python train.py --num_key_value_heads=1 --head_dim=64 --vocab_size=8192 --hidden_act="swiglu" --norm="rmsnorm" --rope_fraction=1.0 --qk_norm=false --attn_scale=0.125 --tie_word_embeddings=true --init_std_o=0.0 --beta1=0.9 --schedule="cos" --final_lr_fraction=0.1 --batch_tokens=65536
MLP neurons of a small language model. Each row is named by its layer, matrix (gate and up: input weights) and neuron, and shows model dimensions 0-191. Each number is 128 + 32 x the weight over its row's rms, rounded and kept within 0 to 255. Numbers have three digits each. A neuron's up and down rows have the sign that makes its largest values positive.
After each neuron's rows, "fires in" lists the words (lower case) most often at its 100 highest values on Wikipedia text that the model never trained on.

L2.gate200:128183132119107130166155117121100130091089097064089115141110109124155166119082189108143180080171078130063144150111109091160097117109131062175106176089064114103131166052087166154192049124141131136162149160216110096128105133069112214156141124123117139100130110144134115100107168093158136079074118134124107134167168093166126083160156138121099114103098118147121138103122145098155165164129173104071152176143158152103114175087116096119176112094095176151104131154094110105083153083140135107139174171114122137132094098104112149116103136198068163075158153135108114109153147160112117100
L2.up200:136160160152105141130137190091072160075138110082088088120106179183156164119133130111097110117161094158145078159149134085091139089124123145126081136073161149102157143171056195180155072104099112175149141119141142036208109060112128146169140108101172190139153105179111148106118155069112141138086139148100090117056143134167092123131145135110087091095110144156106127146154145091126164134154145110089087153164178135072152137132091138091108121054104157163146132058147082120107125109131145134129125135132102168137107092110139131106098147089146116167126191176176150140080182124100127118
fires in: "of"

L12.gate463:063194128174153146131125113152131161198091108126128134110134133086142150124145164138096113075110064170176105159132137137117153153082146114167123090180163142137140134115140145095159121186146126215133097089103153103089120097145140130095156188143189131120130176126144130140125123196101101092152155154151152135185129041073095117157155132087113114136127098105109113101161148161113145138130142149112159102110190182102155121171200136131139151108066091155160124172133043051177099125144124119126140107115163107125148123143154126147074102157112055090140191138160172139178096064119165110
L12.up463:091153135108082085134143095130189144169104097111103084155159138056120153088162180115116162087140107137170149094138132125181139051126147100157165124132158090128149165115149107123086087138114128148175142092091128136107131126138181118132104134091140204107157172175116150120091124125153070157051117127130152141142113109119085122101099167043180086152141119126138129097148114152096157123189131136132197140098176147129156159137125203093115147079121154110079141155086065117163152127135143138138063145123061111153099051185083125130138082128208098145115171167112146117162062131137139138
fires in: "4", "3", "formats", "2", "1"

L2.gate161:100128092135117090136123049016148069131124112063137131091089174140120179090150112056127127194098084122078151130096114182122164086111130119118104120168142168063116098106150090144157120105145143144097152094092123101135100115099138100154088070119110120150121113101119135188144089147160138078098117117187083134100138141098142158130170136153115085172168105081137072115152132154207128080125145124133104130162119143105089148179108127149112158160183160101159165152169105085132185156155150114133098184116137092140129207088124100076136103090093134108157159161088144137171143161180107126
L2.up161:114102108072095070102124036086129131178150147095170105112099103179128167124148097105122140146126113125130139153130161143180141100112095152147150080116158136074123082060081118141187067128130147126088173094103104100127111162106106135135111191161122104113122123119150155159127134171161068135167062100117136139160105134052132139137145164171138122135181119096100108146137121074153123168112087143109144118181061200179102087152110107137129090116141144069127143134152127124105152081084166012106161136125105102044092140111142107129153161099110094102173123116117121159159133192157119171
fires in: "by", "to", "with", "on", "despite", "from"

L3.gate345:093121041144114081114212139070140081078131130056142196153152106093164118154122131106116133104154073128123125149111126134139139097119119060093131142158158183113106191112097120128125055099130131143120114103086132135086131167117100191165135158104149201122111142100119122151092159153115121088117084051169105119175139089152185105181132119113089138128095161122117161139135077079190088083143165098164116166085089166103128123089127142145128071161100183139135142169172070142107156198114080089122156075098100111095102106106118157125126136153117110124134166147110127083101142186124153133
L3.up345:082124146115088138070122168087088129135061139134138118057081103128156146063108150134146103121123130129102163124154131133100229095102135099213149086140138150111147163161113119104131085147116117156120083195073119152137079111140137113100118137154122155187140062181084149095117131078138141204118089145110135114130155144151103139084166140135107107106103098148149127182128053092110127135162110186132087118157131142112121135178154142119148129097153172080082121107105191119166154123118166184096173170111092100106174136099189124060173167108137128187165143102129092092088106106134108184
fires in: "where", "of", "how", "singing", "between"

L3.gate354:073134150087092136135158104131088166162119131123143116166144153163144210141058099126149152127181130121105108116155129142121103170119084184132163157183148085126144164086160122124149182131107134160160124153101157100101105129113103138166082116139131158186113186093217151180124128138145171080121192132120144155148145099139142073132075138104150140159150127140191205132147115134167159108179088143100123150136137149160134178167108172146171139093205104046125167098144066106144201127082141161131152192139116132157156120144127100111087060111136134108175144110090149172148108128099105075
L3.up354:160110117138108135113115063075135080153140068132086132110115093138078176116176176074159135092081119152122111182155161133133147138181190103128070105207177147136103158138087069118142099100202132167147121118094142086190156098099143136137111097133168192139070058120083150146103117143125132117083096176142124120124137159101156126139170124155127044132172087151098088139094162127078063152137168148125153120162141148152123136099134179109140106177116128097122062130114116165126168108131124104145183146177147129122098154098136088138151183142091078199105088085130122129127137099108115177
fires in: "of", "with", "from", "by", "under", "age"

L10.gate458:145206158143170078104080127094066135105129095159156088160132146109129169182061131094161162160116120175093094089124101093140091142121128129131106166088120140150167117115186109056162133132144104153097168166105125108117158113087125070107117124099102130132105134073193163138220059182180170135113131124155179125131176126113160117165141176142122156155129054148071090094120132157153129103149127169093110128181110141121106154104087144192142084121085134089138114131087080107118151109091129062141148162124141105160174138117102161124168130120138112161126103119095108233171145136160134152
L10.up458:137132157118137064211165122092148162177143123123085126112152088087118145111103132069123112199158138106059127123128095135142132098154120133129114101154159162117120119156128130068124138132125139143133142161064123184184121104106164106148109103150121072098122122101120155105143134098145101097172113118123168135086157120084144120169082099133153084200025067103147131036154117133158108130171129169094097153119074150146123193103143207196126106161075151074169120140128162131120119138156111098139163116106140124141054095125116124103131139130065144137178083128162128167165119128210130169
fires in: "to", "on", "with", "under", "in", "of"

L2.gate488:106128148121078094122093104137115074105128067111070104196154189159101186168106164118106147052164127143112144186102204181109085174127067116078076177179104137149137165076130172137094107117174151100132159116177098180138131123202154128092145085114042119125146164119200178128101145059130107148106122137111139097086129152129108175166084130190117149123105109156152134171113143127111144098140135146154106157177109164164128136181078169140169185091126102121119115132114163107111138132124120045119158150120127139148142120134122155110098136137132116127136146130145165131141138033139138128
L2.up488:111161130106147068146168168125123178123137120127123125134119106112132151134115069119155095089109111176147107103172098190076117131163131219132099125160105100070146144151127144106162066087136121175103161106128124109176125121079123150112096118055135135128124146096107134109145108145093114072146115115067145118137176219095118150128123172108137134091141107111175077154154209092138103224088131109144138131168104142155070128142126167132072137136100149147153130114177110143152139081196050116160101101169091109120094128120150129131150100064131098148111137109116098170063117078122221104
fires in: "by", "from", "at"

L4.gate142:161138136065124127142205116056198140107161116080126143172130131145042130189155146172111161125133134110121096166079165088143087111158105102123103108107121189076089080100196116144100114155136160121137108182173070174147107163122090143134164200124118126170111102149138133179130103105141175097113072175138144086147140132145130165096161129154117130092054110077132143140088163154112132167184162131125129095149128134141168162106080088125164056149141134095134150126131177127137089096175123118084083111113180101110142112183113080143182128106103161137144168077154160137145168119105091161
L4.up142:086141124146113114161126059186104110119100086137091130173119180089113140106089077195129141147144165058101099096075105135131122160114212118134110112145105132118152150103130104117177153071063132147129184104135173146124179122070134094115130118051107107129159135132158119173159123091067185161127116095138123120138084135127082165144209119079117083139113127075081074082119185133129176169090135085144119108109104131164158076195130131136127135140116111108102175170128137117157110088070102082118140142112116136144162113165107145175181089154164135145111086130159172077088152171086123096
fires in: "only", "likely", "just", "able"

L2.gate452:097102099154100151108111164132118100107094134064131145100165177175146140107155144135136101138057164108108150165071129151118119170145076070115076107166069145110120209124141159158105162139129120159150185123123088116138103129149103088146176138092101089112110103168147128168066126153185135082181141122136077166156147152114148155154098153216192176112165116156129168153090099184096164092161188126145202147206178153166143145132129123140071114138125144174165070110146146114107101131151089139130144101083116169117072119144146079096123157102133151149152124169147154107095084128176124103
L2.up452:125127109114149149169156131168107135149105178118140097183139175173143103112108099098233110142111150149135097078106139125185089154153154143135190121152150142123131080107126082085133161141192114104072122137132120083120104193123087113124125159062142124149091183167131152125095053097100128095088104100110157096174155162127140073096209152073103111097161137111150131074129120111133150095124120109156082133117111144105115143063097091126112188122113101114134177120107141118211121135147120105194081124104144107118122147155178067123117184177092102099072171174114155069121108114089170144
fires in: "also", "likely"

L3.gate482:176160145116130180164136080133086114128132135092127142155161107108158100107151121137160174166097130212143119125125125216088111113111101105177080137123165156113176092137136144120097086176194102175150209110097117108139095091167120117121118165137120122136122123156135090089075125104146085111113117163128073186093090098110080122130124070118083136120097105081182097080154043116088154139162160204104146084076096174078068166112164122101131156153147132148130124096142137125184158123158126082181169153173134116172154147128107162131153117089109142081076127107153146143163150121126070162
L3.up482:106185170191107115091184098093110183130161102125090090161134116148240123088080186164098088178118131143147071123170166163135204112132118106096105147151156149145143107148140112142093155125132114128073176113131152118144113153158153088081085173114131176149115099111167160114107184138175078153072121087121142175110143145200085118148097133126119153130100111094135143080162153085125095123138151162052161166139137145133158144171169141136133111134150137127124152186128093141108137074119091129157113089119095092174067180125091186139173064142151130098151140139121145138173127189148088143
fires in: "century", "release", "band", "group", "cast"

L4.gate262:147128132050112193153149119145134097133184120110084158131095104101114088140179171058158166192101139147121145208128157095146165039115099139075154146132070134108099151166140087138133184107113082143141184069115114076150139101154087124118148150107150143147142128100107150085087064117110149118146148085111117114050112146168116092167143147120160179069169126114106162085137144129094121152132127141098134156174110156176178124092094113153155109138132095129117136137195151100134151121084104099075173153154121118065098136189192132131099163114090090119135125111092095073115152096144128188
L4.up262:063121117071106146206126113099156108121111095170126106112150157118171141122135095115160126138069111116165190198120116102169152133145111164110157090155061079083118131188137133135142121154117148132123180137110060153082089146164125051133145148173180160170044110129145112168205070075109143144143146083120191115127091149144100102133135137134156117183167117099154136110149159139153160158130112177127140136095138108110158139063102148120123195107177156134159165093131141102123166117136114083140141113105165064139147186153195067119109092157174165104125133162132100146098137179168146129
fires in: "and", "also", "political", "marry"

L3.gate79:160147158071135123134159113082116193128138089097080096132097088189143139154117169093148135077131098122186089158152137151100061118123136145124134159085067101108164197079078163149131129097122138188171174153145136086136149145111095152096180088131167123162172117151092162101171210125146113099134112137167137153105148122111117121111182128102152105162050108114154106128122124114111125114091110126173095145186135146103093130136063146176121096110125120111163103183152085112139105057163138103169173174189099127111171042075172115133142132108124123171084135163130152149105156150106184171
L3.up79:106184133094110106087118168112134170133120071119101176128120111135157174158094164110091124135144111116164124147095115144151099100151077125095158164141112097119098226069042130171179100118107111100156180123130116099137147172122103098115156094133075133112160128137093147112119161142105140133138123126157097157106168139079146116092198076112081178162067142146114144144100157123080131130165130145127127159186151181114103115149036138165097087069116113110192080167177076081105101098204113173188132147142166160116077096107154102064168139118130146137096140116111161133146155133086150108
fires in: "for", "to", "into", "of", "from", "on"

L9.gate483:127134132106143128129112127100109057137166126123127152164194110162200141162141103114178092134121104155154154148181104104084116053171132143091095194206129127083169099052132132080125060127135149094102031133137166099098157153155110135145199152146135170124094150133156146174109116142061143068149107141133129143128096140121164143089096077109122100111135152111133107159129064134148111132147114138159116152151105206085077179129092133112122169091182131109116142175161136094099184144083101108128112079145089084138118106133108132114143121095107125078123130115074171178141087057114162126
L9.up483:151133127166178107105127153164138128092144095108162083118115134161115143125176162088089081157097190094122071171072137102139088150113075103119124125161159110110118137101143129139143128129170174083106127111108119115206103081163156115098149179127093098088120089193083112164098191100089151080154101092156113147096160115175117130135130088130128100135179146184064114125109098140155153109140145114055109106146116112111139149136085121164071123129094062161096201144153149099097124144083115123124133139146148125123072171191127136090100163123047118120082161122143149114153110208042072147
fires in: "by", "to", "of", "friends"

L2.gate467:168121093197176180120078153175145136106132131056154121177151145151144160158136148164130096090112124104133121043118122142127121109148171126146119093133127113131225168102146124152141123159067103124122157169109138127119109178088128073114102073142095125187108134221165105151100187183135115163118115126115079091128165141087139124083180160154155139092142106120084098096117127136166101125123143188110163105140102163154093097131139176114114056167220123113126135119125068131111155130073216170096103088110150144123086115116104109127136085127096144141140138115135112128075134115116058172
L2.up467:149090091098125149179140148137126127104124127129109106108038165097105125112180088149098149082180133184183125117165104172189099112112147141165119098123123126157138174162122101158106122101083104070161128161134095153136169184134164097177045110145079144167089149170165103119089155141121096132124085098110094101154155156108108119144213114122146124108110148134082101058083081103164129160088150056131152090085107150145100072133144092159153136209079109159170107101055123079154140091136122162088121090056171099132090121128164124128141176098159113140147145150118115131104134125107114168
fires in: "until", "since", "also", "has", "parish"

L2.gate275:091131102138157104168149135095140151121145093081135105182092156105083161157138066095100159122167148156168157166125139111186114113133097054123080122089113143112102090124168158132179157173165111146070175143132173146135101101070097117105198181094137045182105131168153107116111121148185095095079130165124110114107134147135090092106141144109127163096109117125141144083145129094147136092154187102166087128118138126103142134118119103125144074191137158140143181137115141173041112168162160128134153135151155104126084164213122190176094163188122177197119145116100133099130130122158101178
L2.up275:156137078170172143132168123077125129123093096163166191180130144117102167165096137113131167088151188122153147148107169107166104137074106102124102205100065140129148155128165140092187130125158070065143112081131126152160188109138108115127187156108136083153123098223157121121093093171166075145072143115148166148139111159076107082161172109093155126144151082160122136090125163118165104128145216113112122163127122116134130178110149121036181085183135097145137178075147129113078134119104101128069146125159124093137129115158118142148098118181148128146099150106129162126120127165160137175
fires in: "first", "only", "just"